config.toml
vocab_size = 1244
norm_place = "pre"
norm_eps = 1e-05
init = "normal"
init_std_up = 0.04
init_std_down = 0.0
warmup_steps = 200
batch_tokens = 65536
steps = 7192
dataset = "wikipedia_en"
MLP neurons of a small language model. Each row is named by its layer, matrix (up: input weights) and neuron, and shows model dimensions 0-127. Each number is 500 + 25 x the weight over its row's rms, rounded and kept within 0 to 999. Numbers have three digits each.
A block is one neuron, or neurons of one layer that tend to fire together. Before each block is what it responds to, as a language model described it from the Wikipedia text at the highest values.

Description: Mid-word fragment pieces. Short word pieces in the middle of a split-up word, often a lone vowel like i, si, th, wi, as in sc-i-ences, requ-i-red, au-th-or.
L11.up196:497551515474531500470479534541478493481558514468486487498517503500483473474461530483513508473520486511535489499540479493496535459479514500520494487461528457473516476548530510496483497504503534482458552505494544478509537502543552494484484526483525458518483473533508497475548467486521532504507504522565538493509497472494522530502474493429474488477528495499484483505525536486492479475502

Description: Highly predictable continuations. Word fragments mid-word (str in struggles, ul in stimulus, ir in birth), markdown table separator cells, and openers like United, In 1807.
L11.up520:505495487516512510463497479480519503488489512540438504445542466531537572474505555495500494526514498488483540491497559557519507496484502477492482479519525509511499498470527474494449505489503504537506511497505508561500480482532486468528494501465517485528520503503484473500509471517491506496499487452502454512485490533496514479491495510489468488448505487505509527494509548557532498475522

Description: Mid-word fragment pieces. Short inner word fragments (often with i or w) that split a word after its first letters, like t-wi-sted, con-tri-butions, T-w-o.
L4.up71:542503506491519527505466488529529510503494497468491472513470444508440458473460513493514475548498471469470528441499521539503515511488450483528501451461496499492480480512474530504480529480509491494471494527559537488510527497470508462506481510525527477498474539466497479453530508543460532492486489470518495480525485466504506498465458504497527510480512532492478502511490521496514511499482
L4.up137:505479504536508515502470499511500507459487478480456528514521448481511476546493454531502491468526540524479519486506524528507496554462514516494505535504532552508511495492463518542473454501530503491508497478513531445482501526498500509510516469501494534474522495502498492483501490475537546522505529482472505482516537491563524468489480503527489532465481514534518541483494495519548493525511
L4.up187:443484497503516500503464492457444537497508500516486488548555488516533529540494519511487509504552469501505550504473485491473503439499523512497487506516458513489455523530515544490498497502490507473481481485521508484513524509465443480465540492516513471481524498498500500477537511508509515515494476467470538511504497479509525541515482446509505534492475514530492509544542460523537515494521
L4.up292:499479460525518512523476521480466465501511475482527478497528504536484472478492531499497507511510453511497542480499486465513502477502455490514498483467474483493526507448436498509470493467505528536481478523510500454541501471482485504457464502471501500519501518475499511505507487501532569481483458444523495523546532479487487518498460456446477478478479508542494475488478492468536532518543
L4.up653:496496494471481541439509504475467501477492461502511541485506494483488527498438501515503480474496510530459491496555491477493527494496476506504447462491503532533443554476518492492514500474515506516509575519517506489505513493486478485479509471492496505524504535483507505518477519486491510512491482480476479504514531493498533519484468481493482515472474540546500477476477523468509492513551
L4.up779:513512506502507485487509495502475498478495535486499489547499484512495501509504536513504502481494524491501520538462457452514483505542480486476491516445469494513524491520457544495482469475502523501509502469487507492547505518484496493466505516477480491521485473503492536521515485480469504575516507489488486513496508517516470512497501490495533456485493507509446460497509476490505475469459
L4.up802:526492498495460496504484511568540528493488520490468527471492480509512470486461512535475513472531500519487490511530469540503535511502505499495491552506479480527446493462495485504485491500536512562467507475493473539498528490493463549439483517480476488491505492512504492486488482499533531510489476479509526531524496507508498478478492482471529512498467518499518486490496482513516461511515
L4.up1001:553523471531491494505497524497524487482503516450541483497493493488464535510497506487523485455555476506490498520552511496525497546509494459474486490533480527503512476512523506523470470496482492488468513480515513500489488474497487436516472493460493537506487463504467464481491496516514484480466476519477470484501484476489494525489493473525481477483485529475490466502468545507532518477497

Description: Possessive apostrophe. Mostly the apostrophe before a possessive "s" after a noun or name (Typst's, the railway's, China's), plus occasional mid-word fragments like posi, ist, ep.
L5.up85:504489494487474514544501508488488521451482506542447506440497487528539510463472492511472517478493560503507527481496492521510551514482475492535511472493547470500500538536485488496478481449518496490495538491512462516456496476472453500549448453475531455516511510511498513504529512508540490498534491551517493472524437492503525506506482534499481481496496518511518512499461508478503456501481
L5.up138:540418461482459529532467479497475511496493520568459554476484508469524515521503478462480544510448488519482508500495504536478529508485461513470498480497498524527537432532481496511492507521529487489496503520464505491512531519464504470507503508498513479492490484493546510471517465493513512508494482524495464505491538487476463434483512482519519493538467517475526452515476503483470504524518
L5.up141:506509488525518515462545486488539475465511443537459503496510490462506482504514472509573504459479494489478539477489471500495461491475462480501510492524544497497495467510440458526482487461502471468456505512536449511503502529487492510519507514509518491506490506535554453485513468506506490513518534469491475507495530518523538492528467513466498502518511516496494453487513531496526474498498
L5.up573:528506468492501494478466470471477486468504563484456499491493494439542494510492528519525462484466504445488520479479543495491490539521505464490508542517519518555511503536522461531527512435516519556494477476512473497467498502476492466486520473500482512469491486495493465494529521493534472497498518524491490509507496528530551509524497443527481467522472504497477481552446482481545527423480
L5.up767:514502476508483511515491459467510530473511480489502539448489520494493527478488497502511470503530490523470519478477519504482505527519515467523488532517523510520534472479470474516481487491505520545572461483515486533524530490446503467469512481510485481501551514479512445509497523497464517428517444532502496482483517490456467499462449491481488518492517516486532517488455461497507518515475
L5.up884:534547555481470524538444567516489489509495500487502524473468506515492498483496510499510566518450509510490476481545539523475500478544505508515497507501517484501502517521508504507467523494482526482486446549506510509514552493460500447484537515515566521505457528481497495501537482540532487500505536507514476469497516470514509528476466469492486483501450481511517493511534543485495494482486
L5.up961:467495458574454473483476545518450473501493494475502452460496488497517540487536502508537520505473539481482484508510518519485546515491474518495485525495508474493481503520539488495509477482529494504527506556473485495489518524515511500476447479466494498498506493502526518517513521490526456458500532475494488511483486481475481523494513521469504487513527524486509518530520523524508538480500
L5.up1003:529485485503518541501462521478463522498484519522514522524538458478483533537499509460466506572508471529424512521476541502475508516507484497516520515520529497512507527504502487497492483514478484498505496545463464493528478499452517505508531481509480491480541513470488500500491505534534546490541519492508493531483493496530474459496496470485460505523473540519487483498468480495562498501501

Description: Second word-piece fragments. Short vowel-led word fragments right after an opening piece like th, h or f, mid-word, as in th-in-king, h-ot-el, f-our.
L5.up35:517509444494527493477465505544523500485521493498495541465528504502496460545475490505507543468516523556537525489478506489456498487508507544488490474464514489506499527492517547512476536526446526508476491516472471554483508501535434473549505531502491485487523478492530462483513441502507476496514502478476513533543470474530488501521511514525529503556521485495493491517524540536519489484518
L5.up145:498506486512455559503487449438488494484512488499509550524500501489478491456513446460489496490500505485472514487472500521520491435495501489560535480462516510512528474489456505473511525503452494538501464499479498510502540523512483553477446499454526516540487521502508477495474491472469526514500507486519478530468501484469476427516511490512498473501482486520505465502507514464507528532504
L5.up200:491451513477477539490503518504481508489511452478502522528491520480509472495458496517505487499525515476480528487524477529541515514461460510505512497492531502475532476461518524484503466515495418480490502482468495450501507469491472499493450502509480534495515512491522490550442515478493473507520500508480495511478467470486516497550522506502499506474515478469485486519496540471519496479533
L5.up266:460490472510471515504476487460475467522508501509510490523499510533487452489523495473475510473492521476518494493502466529521464516476536525547515486527486500480497492513453464495507490464491471479490491500500511505502531503519471493498433493540480522528493472505498513480463514471462489524543535494482513490473494485556465506496508480478510536529514500515538494525538514519528524533493
L5.up454:516491472511512528554489470514493506480469474464531518524489509490512502525533495548466462462494464460477511437484520485517504534515484485554486504486492488485529489520459540480492496490515499520543459480509480451502489505510496492479496472515500508503492501521557536504482444483506496509475539474550524484526549502453532482494515511529468471503558448487475483547485506485514471434505
L5.up686:450502524512494470515498456497490511509481517463485478502481532546474556549480484470496534498523512460514500505497462487526464466479486487501513519485440459508516534493502492533493455494499531477507476500565454521537491515453492480501522510507476469538479480496462490488493509491512507519505527507508494520484488493467475429437438472522501500524454476491507487496495507512464467476501
L5.up742:488438516549476538527494467542502522501501475505472488496504525541464537504484496495505511488492476554472443492465552492514519511466508489527536479472474506545529490534485541490484476473537536536468468473509496488490486489496432465490469445494535496495494468500492465512480490485512471530480487543516511448514473479498481512496537492485511501503552459518477529512488503471458499471510
L5.up877:523483495505504464493502504506495527522512495459442476495500530515470509474503493489514491502500504513469517539551480491520456524554521466481510468498466509489492487469516556493504472451478504497552466516517515485483543480548489540470448538485505476537520478501473450475467493462501476513525476524494477466485471494498476518495532514507502501497480445508500473502469516505496495486499

Description: Possessive apostrophe. The apostrophe right after a noun or name in possessives, such as show's, Maine's, Women's, plus occasional stray closing quotes and commas.
L4.up4:483509511482522469528485538518508500458472460476504502506492477490500479507534480507492554490473541499504507438531553475478526496483485518499490475484494510497523442492469511529464495509519515468487469523481507501471497496515525541491466502487436519504487511528523443499479475502492503460534529487470538489490476524514498504489509513522468521545503506498464459500486537516482552514507
L4.up21:514480495490510490541505480455483522509455478503549509516465544497528468488423517482487544457493472496486506512490527519536548492449506466488506464492531480512504476505513503535483501528489435487521488470474468487459496517500559504477497551465517477529503482453538563448501500499496497494505483498509519524545508488535505498444482480509514509531467506502483491504510502493514500495519
L4.up120:524507502495459490542496518520496494510525501542534531494506515505523489455498498525465487513491481529433476543487518491495585469544487514516512518496461523510520485490507500529490523496492522512506531495481463467484518495428511466501495542486499523488489496527521494493494515516497514509519528512480490543517498517545479490448502504546493524472473512489544482490478482524488517461522
L4.up656:489505489490497520528521510494468480503469493544478523510492457474546500456511491497521528486472504474501462449538441539465543490456531507553491489520482549466521506517478503512505504448548479475482513508508494526464532527484512548456499521487487496530522520531463505458469491488505502464498542512507495519461506488524558520518490485504501490527483495496458496520510502479499453508510
L4.up692:536463487510488493473446527522525488472489472495501471480522561456512490529520501489517521464490465479506489496543511501541488488487502485554513455480495490457499479483468497529505535501512479467480479534477492489544524500468507505501465508516508522491482498498549512498484500503534478470517454505506504480522520482498509478480495485469488518485500511517465499473508496494493499442483
L4.up793:480509512467478505511492505484486528512465480510482493523515492482519522517491525487420477565476497493486523494541502508524527471501515468457517541505551524481516486515478474552514530481511505517530491500482450482489495524503499535469490500514524453472571512440467528499510476505493504462557475491479517515529482481453493500490501473494510503489511575539477481490485502469492512479530
L4.up859:510491550526484496483479530472496503447484477518500508481459508486495498494474548548507505483481474503495504463462503464470504464518435482514494478513526535490554459484455461497471498483482484535511476492472487479489484499475510519503482530533538495501500487469537497522436531522487514468530434489559501511461504499493506468499486504489515496521490502511491496506535440495450532479513
L4.up942:501480475528502497496468493489538452466500525460494497498509510474526452514488450515500501499510513506486471491483522471508514490511475489485507484528505504487486447534479498518496496481501486481503500498442480553471484463477536463508499549475502496496496533545523528476461492526516483479498481532495531501492514489533485483478464472452497452507495548491523482510502491494490481446492

Description: Mid-word pieces, number commas. Fragments inside longer words, especially em in academy, academic, cinemas, problems, plus enc and ex, and thousands-separator commas in figures like £30,000 or 5,346.
L4.up69:486496503468516463466526493458520485470493519484485504528500452479507542494515478455508515498478478498504463528502533503507488460504514460468481525463509533473484510489513522462494508512512487520468490542501505508519525480539524481452510524496508499544543460516534479495481558473531561544508480511504463514558473459545487532479505485542522500503429498469509480513476500480535542491544
L4.up148:486505516479534499492486524492474489466503514524507502516567480452478499528472475466550525519537511512492482497492515475525506509517491473488531484470505530542502472475530464489499447450491490507556477526505495467472500497521511474491492515507513482483472462469504507500556511456498507483492477484510491475456486504497506508516559496526502470481505483471510546517493453479483475480505
L4.up274:510543484504502516508515464526477495510441525459500534477469501451532533499471481518474486483504491509554479488493470503450465554501503464491485497461517447494551518537510470488485493492513495512517445472512454524488502479512527521500520568515530486495473469494505484474510505507509514460508495514522474521483497538446512522507542477518522469473492505474517514549504536495526456500491
L4.up368:514464543468540479471472459468485504482473470457526502480506498482537504517503504439550467488534493499461502522519501472496473477531522522512469537490480505469537470518549490460483511469460515495498511510528457516499473514533503463506484501493468449483497497556494516552487451462522511502487439493489504523504492494439497497493491488543529458510477473530567510450493487507522488512475
L4.up516:525513497451502502480522471534463486474512494503551531490522517506531499502485486466555503530482516517528508522507511468576500509474514461481517507500541560546540501566501499493491492515481496496545491476481526464496485528531496525472487459485495450541539509533513503510501500480545506503470525503477497547497493520519528513515516484460498514472453481504558501522495476500533527462511
L4.up757:495494555508477487477490509508497448524529484503492500468514513486455469431492532526476518495505518537479514479524512486479464557549513515510514489483490544475515503549514494512460466460492497532555515497457500496439513495506497500523486489521511508484513521495535470508537526467481482504499524489517538496499519550487479506444519501501470479500503503528447473493473527489524501431484
L4.up932:453504509540469485491484507477480492510476472516496514459497529502505455478495501530486506497487518489520440519500459482515514537486483441509534495477494527489469527537447543481507489485473502484507500490439484504512469475531519465505482525525485482495526490452481495468506501477542474539516497517493489499492493505526521526516518448489517495509499469547473495518500485506510493495496
L4.up945:469493492518502484511545512470559498482456494475490475526457451477500462493486492511518529520506478524482457508521532496496511493488495545509529494495506479502484519509535478479503466445499484500549474479517524536477492470510519548515521499494525516526498499481493482558539502514508501481490504513496511465528469539480543460510495528459468514499503513473469499525510503484526514487522

Description: Word-ending pieces, esp. "Website". Strongest on the s in "Web-site", especially "Website:" lines in infoboxes; also on possessive apostrophes (company's) and sentence-closing quotes or periods.
L11.up91:506542524488462457486554495516549480539522510527503498500499493472526509530488513489527496529544477542433495513484510496504472500489458479482495549473479503472505468493473472461505491471516514512489439475524512503475519515488490473534497525495500505490523506545528481508484513519445486485528516460479492498485537483505477521476521527500501492502465474445533489535528499456464502488478

Description: Second piece of split words. Short word-internal pieces, often vowel-led, that directly follow a one- or two-letter capitalized start of a word or name, e.g. H-at-sune, Th-e-odore, Port-ug-al.
L4.up157:511493499441501460506485530508484467478509509493485491507494487544455540497524481468460496506500480495471504502473516482518442457509518520500477512496455544494535478500498503503470482495448527547493490505484504510507489508519516448489479522486492505512517480467521494531479462498491484525508534517503465490554476477514493473493507532539504508447510493528484469511479472523493506485483
L4.up208:499511493486517467569488539517471496484544541447531474518495547505512554469470538480461467476502504505504510463522500456527511520485516495500503512491513514509487500489488505491498502502534512505473490491511496432536499536500501513504506501486494479512555477491478481501475496497529482474498499523519501477499467478502556486522550507528496501507524525486483477494500509474484515490534
L4.up365:491488533496476504503533553511465486463495491483472473510519478475532506512499511473530528473498481490490513479494501513461474453513465506492529462488473507540476490541521549487496494526520523517492491457493520490518481476515462509503476473483478518483529517476485488508461458482500534537516527498527498460466482472569533466529493508495495536510493459515500421519493489491506508510480
L4.up583:485490514529502535487457489478530515496462490509473477468509490512487522523466459486524475463491476493500502485464465508454492533464505490493516476462478462486537472503481539479524478499484473510535498489487521502479478518551523482504486486493494526499518523479436514486502528499467526489515484515477491521500484487564500515551500502500484502478446469513515473498530470478459479464500
L4.up694:479538480547490496482513481488463462514510515475504492494485477529489538501462436491516505484531541511507487496519476504487494482512552483526493484466485487484541477536524526500503520498489477518514470511464447521482479456551488538471459518537466446513509488508513506487466514535523495500550473481508487516485524477537492548494504536530490528512486521535472540524497486520502527498491
L4.up848:505495547505473502485519495476516471441531544530471495537525495496466537465482507493519492530524470492540504530512482503458439517510456507506502505490500480537460474509483523494454494464483515527523489487516493514509490441497537513490487510486543559507526477479511503471534515494471468503566481497502494502495493500485486505473506539494517471525506521500551484522522456463510476507512
L4.up939:486505515527519533485488528499491547496488503517543470539500515501473507502515522492512486463524510516508493528497485473534450520520482457438514483508502508515476447475489506494512517463491501498511468514451513503484500516542473558493476556524507513485539479520508491523517511474553470502496508484519539496476459466544548504510525510504505463487516505501472461513537488518466542490500
L4.up991:480467514528509505519514544509482511452483519472485495530546536532541482489523523575466508486551495467491563506494516482496502520503524468496475523536518518515505501541480484526487538489523537518511472535475523465526508471485486475506510595502502538539494489487519485502481491522497522514487479487481511504457513479516472470439509526498511501484514485505516473538530524516527517499531

Description: Consonant+i word pieces. Word-internal pieces of a consonant plus short i, mostly "ri" in Chri- (Christine, Christmas, Christchurch), also di-, li-, tri- starts (died, library, tribal).
L5.up4:495504474480492423462479525485468515534480515504530491519504456499476504495462541469471494511467522466521503529490542475499507509515488503491513532525460492522479475563523541493479476513550475501494528459518535509495528544514494497450527491519526528520488477512547512519502519477524512525492487499510512482523503487538542466462481427495538509464529501424520477507532509439521500523512
L5.up20:505482503492457520508486511531474533479447493508474521483502502465462517530474494488485480516497505465485510503491496523507517503529493537504505484460485448495438487459443498502420516490549515478516522439504509473482476510503489535471493447480527492499497518477496532488486497463461497514520499457473510523504512489489493546506440480483501536502494508519506481513459476518509501480480
L5.up192:505512529538467487490522549444483512465461515459461499506498488518478517501518526535484463519522482519515477535517504549456499513480484545499494526500488519516477536503506494521491502483503483498472506476485485527485509475504463482467483482500490512471479527514498543465528486500479532497484532500491542525497462490535494451486460502485490517476441496455471514502466467485464552528501
L5.up313:476496481476481545530491532528497500540529525522475545473527495514476502513489450503482481495506530488472524479500451473503482504493479514495502494459490518491472544447505509544539504470507459513508527510546548528510486524551486552487524476536514474486496542522523489510544476512526513550513516463503476521523506475479515551494486487501519529540485523497508480479504464479530496483471
L5.up382:531500460462468490542457511489481469508480512500490506491537492489501500484502515502498489515547510520499500548464467507516489508527476520495509502566519470517499537474438488535491496490538488529468511474485492464456515550472480497497536458520474505535506455527471505498506505459504510530508502507487532491497476513491461470511529490496491493502501519454481476487526487499523511496561
L5.up563:449472502491506501556492474457479471483475465441498493510572522564514486519486486515478480542498525446494491488499539456491486497492523504452511484492496510514515506510514534528506504493536524479504512488533507511501520491458508488511511495486465449515499463465533433505508490521531530503523537530512535514489509480508488466440472471520520466522486535498454469488474543552509503494486
L5.up738:505517521455480508463513515485506517505440476496515526494557484490507524535509522502534532491510500440498489485500513498478495482516475507535496522531526509473434464469492549501493499477542497471563486509500498492515500520534516437510527484465515480503508453464485481519526483484478468479461486450501505495486541503497527494486424476485496501486492516493509512508473516509526469505500
L5.up776:440527508476428496533485487451514500530495501485462536519471532520479500555549510539488469471539508519510490491497505528506521519496517538533461502511533514469472523524507523469468523499544499539515512506520519522503538507504515534522496470468506482509476504492507474533473485513470484500483518491467520514497527527522500474478511485474510489477529475528485520486489538534556464486491

Description: Table rule ends, word starts. The final |--- segment of a markdown table's separator row, and the opening piece of a word split into fragments, such as ill(ustrator), tur(n), im(plant).
L4.up109:500460486486503482498558512499493513513463536498520426501531473500502495502494504480467494483504560473511508504513469493568493499528484475456462478506505469552531475512472540432495476494485513503453473474509506440453485532528516502518497496474455490529446520480494490511495507467481500509490457509491538509512508498521515476481453524437462463497509488546491520484442531488495463491488
L4.up283:513493506544491546514486479503493509516482498539516517525495463502489503545473516503560475499485451548490530541464484480519476501537555543494499459485509488502477481487479524467501536502484477522488529452531499470501499512548492494506528452503487548458510494531528518501502466477469427487540513471509467524527461475521470432483525496471518519455531491535459518524484506458499495543511
L4.up338:547508499517444464478470505552508511454464463492494473481547499462510528515513470457503506509472526507461481505439497472519539514513496518492509506448519523488452504484538515471488493465513454518512476486490469495478517501488514504506497444487496484497502502505504495480467516542509499483493471547481457495490493452469500507520481461522451519495554494504519515503502506484481500485475
L4.up360:486511506496475544462524455493532490519506511534453507481465470501478446531524508439537468531512514456489467517509468486464475499503499513523492503515473485500439521514481522492541509444521487481500492519460540438479529480540508512561542517507471513461487535531519451507489478486469501512509524488486532471520501526510504477514466496501507527466514491495507519513508519513471508500537
L4.up645:478480455491493506481568466501480458476539525469469492507483471496504470488484498484493462495532529504494488527475490535547490501494513456520468513507499519509530495450508553457478473519540460524488519500486540567518464461516478486454541493486495513514517516532543519462478493490488532455532525535504508538512513491467471523486481540503504484453488473527520445499508502524491470503473
L4.up741:478504463488479500508433517536499478544452531513493550479497502455473475568444487518572510511499521508484445520509460503533500511494518460504507496490512512480527541525521522524512511474491495521461510504497516470533481497551510523489508502475544507516527513513508486461471471493463466497493538519472484537505485477506482488511524537489507504440527528524459501522533520522498490503560
L4.up807:492465490511483524470505514525509508532462506508476475500514471495507489523470488517502464509484497503527471489472491480507536527534511478499461494484475471564473428455518513479480478489460505499471487458501522494501501525504525485487507478474535432511496515505466466520495485506515486549502459487508505493556504476522518484503490510496500487500539500501447446535460503520508472482556
L4.up833:505518490498499514525532510468495514514459482524483460509512427511476493528499470450517434507537506505495509434507475533464522509488470504466465479459492461544494485479486482497507455524550460503494522486508510469470522488518499530480504458493475459481478511482503464526552512531512501484473517512480518549503535482489545495518493527494538500473500507499455458519491518526521480525516

Description: Thousands comma, mid-word pieces. Commas separating thousands in numbers (£25,000, $29,286), plus short vowel pieces inside words or names like Sub-si-diaries, fi-res, Sh-it-eta.
L5.up115:474464536506493472484470536521496506494527531504471501505519471545507467474465491535489463514532462507483538444512506510507505484473505528504502514498517500518497494528499469492503507521473526462502498472498482480487541499502489501473539515472510516545517489526532459500518502517623469494571515509490496529537482485517487498486486496489466500487521506530492527488534530537514459532493
L5.up136:519547537498529498455519467454483497521483466455516527570490483463464498527460446482513481447490488526502484497510505495513524514516501499518493496460526510481482499504515520445497492517520499538494507469515491511496510518489492526477500477471484514492513491492501493556471475486521495509518489515486490496498459518495545475518540466490516545476494500518494504522500491480513492478524
L5.up166:466511492494496480479515499549449520457499513501501505516515481489535484522492514546469492486502487497502510472534505489515468507505510484505496481474504469489493515487518496463495462513505507529513452488518453509520472458510476525461507568477507459511477485495552527493529490489575498564523511488474500439526498459539525521533506441488478525463490489511485498497501493481502475445473
L5.up181:545493451542489441510561507499487520504491512533528511499476490492534511526531479485496503527483515481506504489532465483475484489492524497495517505502473515478507516527507446490500522505480483519486479521506487451464483458505532533529503537480500508485507458488485502485510521482571485524492486488456519493494499480477516539521448451494503496487427517492491443471513458509511546477504
L5.up876:502483510513473569526515499552510466486473452504560544488485471525480492520471503475508523479517510494499485486511489531515479507470488513508521493482479486536514511466511519493489479506495477510509489483493502515509502464487517479540477520493527501538558489502514494503462515492476492496506487462524493483521506447489574499506533470507538480493525512496448495510496526502491500511451
L5.up886:466500475502527516559514527478477521506512521501500482486487514466515487493453537527540526449547447540464476518534449514486502525470512509502519508491558457496503499477485475530507494516455491495558517475545508502466480499471495521515504491519456460538525517531479510489503467454478473497499530478518507492512489489536538513495488540495473452497473489558541459505505513512507518472506
L5.up911:455457540507508528495511524533506524484490455532479491515484469517540452514485473457490484492475464497539495475507472466515441483502489489540494443496523504508546457489487475504516471513533443482472516495498484502518496456515479500500527501486476492489474491516475536516481506523520531522485497545492506493490500516488535499512465507507455521468502499517515477528535538487522399522480
L5.up1010:491457500483481469498525498496488488486493524492544501553461464524523478522474512502502539520528484501547546462481488487520520501512453516534538468482518471525474485475483538496497457500474494478493520505541490456486456511494472534500500505487499500509526472495501484471494469490501510515504519508507492485495556436526470498506451482502482501487500485492515455545522454517488482471502

Description: Mid-word fragments and dollar signs. Word pieces inside longer words, especially before a final -y (comp-an-y, com-ed-y, constitu-enc-y, ex-c-ellent), plus "$" opening money amounts or LaTeX math.
L11.up417:489491494492495515434488515511474542483461498482542528530504496507509453501478499533497521515507484492488492511469509465494508485524476532515537499499512514509516518498481485504524509502527493478487489483495502488523508438550485513508489534472541541500472514483525516489498537488530563542475511499503492474433511500549499522485503458524531489515476570483506468513457507498494504518511

Description: Table separators and "ac" pieces. Responds to the later |--- cells of markdown table divider rows, especially election results tables, and to the mid-word piece "ac" (actor, Academy, Pacific, impact).
L5.up14:533530482521564529500491485505481490509502484533476473486501480481529507516484516508497481464473522502543478458513484487506531537471506498497508518475540486507518471476462510509468546532532454535525485498496487480491481525516456488501518485501540500534474493493539514493518516485519513483516476493490488531520519513484460496509482540460532491526516522485523548541475498486486502504516
L5.up388:495496499504479544568549500483539464501474543485458514512503504511539498490481497531443492486512490505427480529489527500497510478475501538497487478477519516463485505489486492471495542503507447538529468512526474482505494527487520508501543486512515562494497526535507489421516482497510523488483547510479495496487491486512520507493499511458447526497524491532483515541525519514510477499529
L5.up480:571455483506542488486491501503496456507504486494486472552549505499475488493523510453476505530496488538461496510493502518547495501522539562529515511473519471500495513501451504497502485539537446565479537526488529527506535520484481506508573487503528497496499508580519511517483503508494539489504437487506536477508509491500524484524533478541539512491500489476541501491536475491492501500523
L5.up549:490467502535511482516520503496494552495482492564501546494498469465490520537507532473498465496424496453507480541507480522545552514511464462485450508491531450501462463479494496503474503525480480528495503491530486482476450494442507521464527499503515510499520471490475424519501511519509504475453492501513493503550526500509487485532527518495458500484562483487473511547492475476483489538523
L5.up562:486487503425482516482514501515532525539529520518467495527484499496477475479491543489459487490506499516548469489490475447482495471531490491533509512510519527490488511483505477499469544520488478529463514455467520473480491505536487513487522446493505427490473482498512494523465489485505520547510512530486506493540502510478481520448493474575508443492530511471520506513501477488525471525451
L5.up685:501493494492497520498497476486524458506478458481518490479528484450486489478498476489515460529482477509515532459501517447528541465476490467472455498458517488486495470505479515498469516521522468466457479418491514485509481460505463476504513512514518522499532521522518462514511512509500525476501445509513494478483518514497531531483494535547505480527544494505497539514546475474491559523511
L5.up689:502521495494476478498498503497490486464485530491484448473514482538505482526496540537501497489526523488495504501509494501458533483502502519520472511522459470503538507491531511478489495506507553464494512494529556489479481503569452523503533467512496465494487501466502508521499484562466495509487517534460484517479503465476497482464527500495490510535510467413479483538503484486496516515526
L5.up829:465545469518506495477511497515517512503494473503505496487510457481504498486500493490512518428542476489514483452495472495497493534498504484473502495487519461494470450509468471548487478535496486501503463496476564473469535506511499551489488519452493489504543487481468492503495476503512493474541509478493506524505483493457506476494477510493504477497485493483471453483501475542531449451513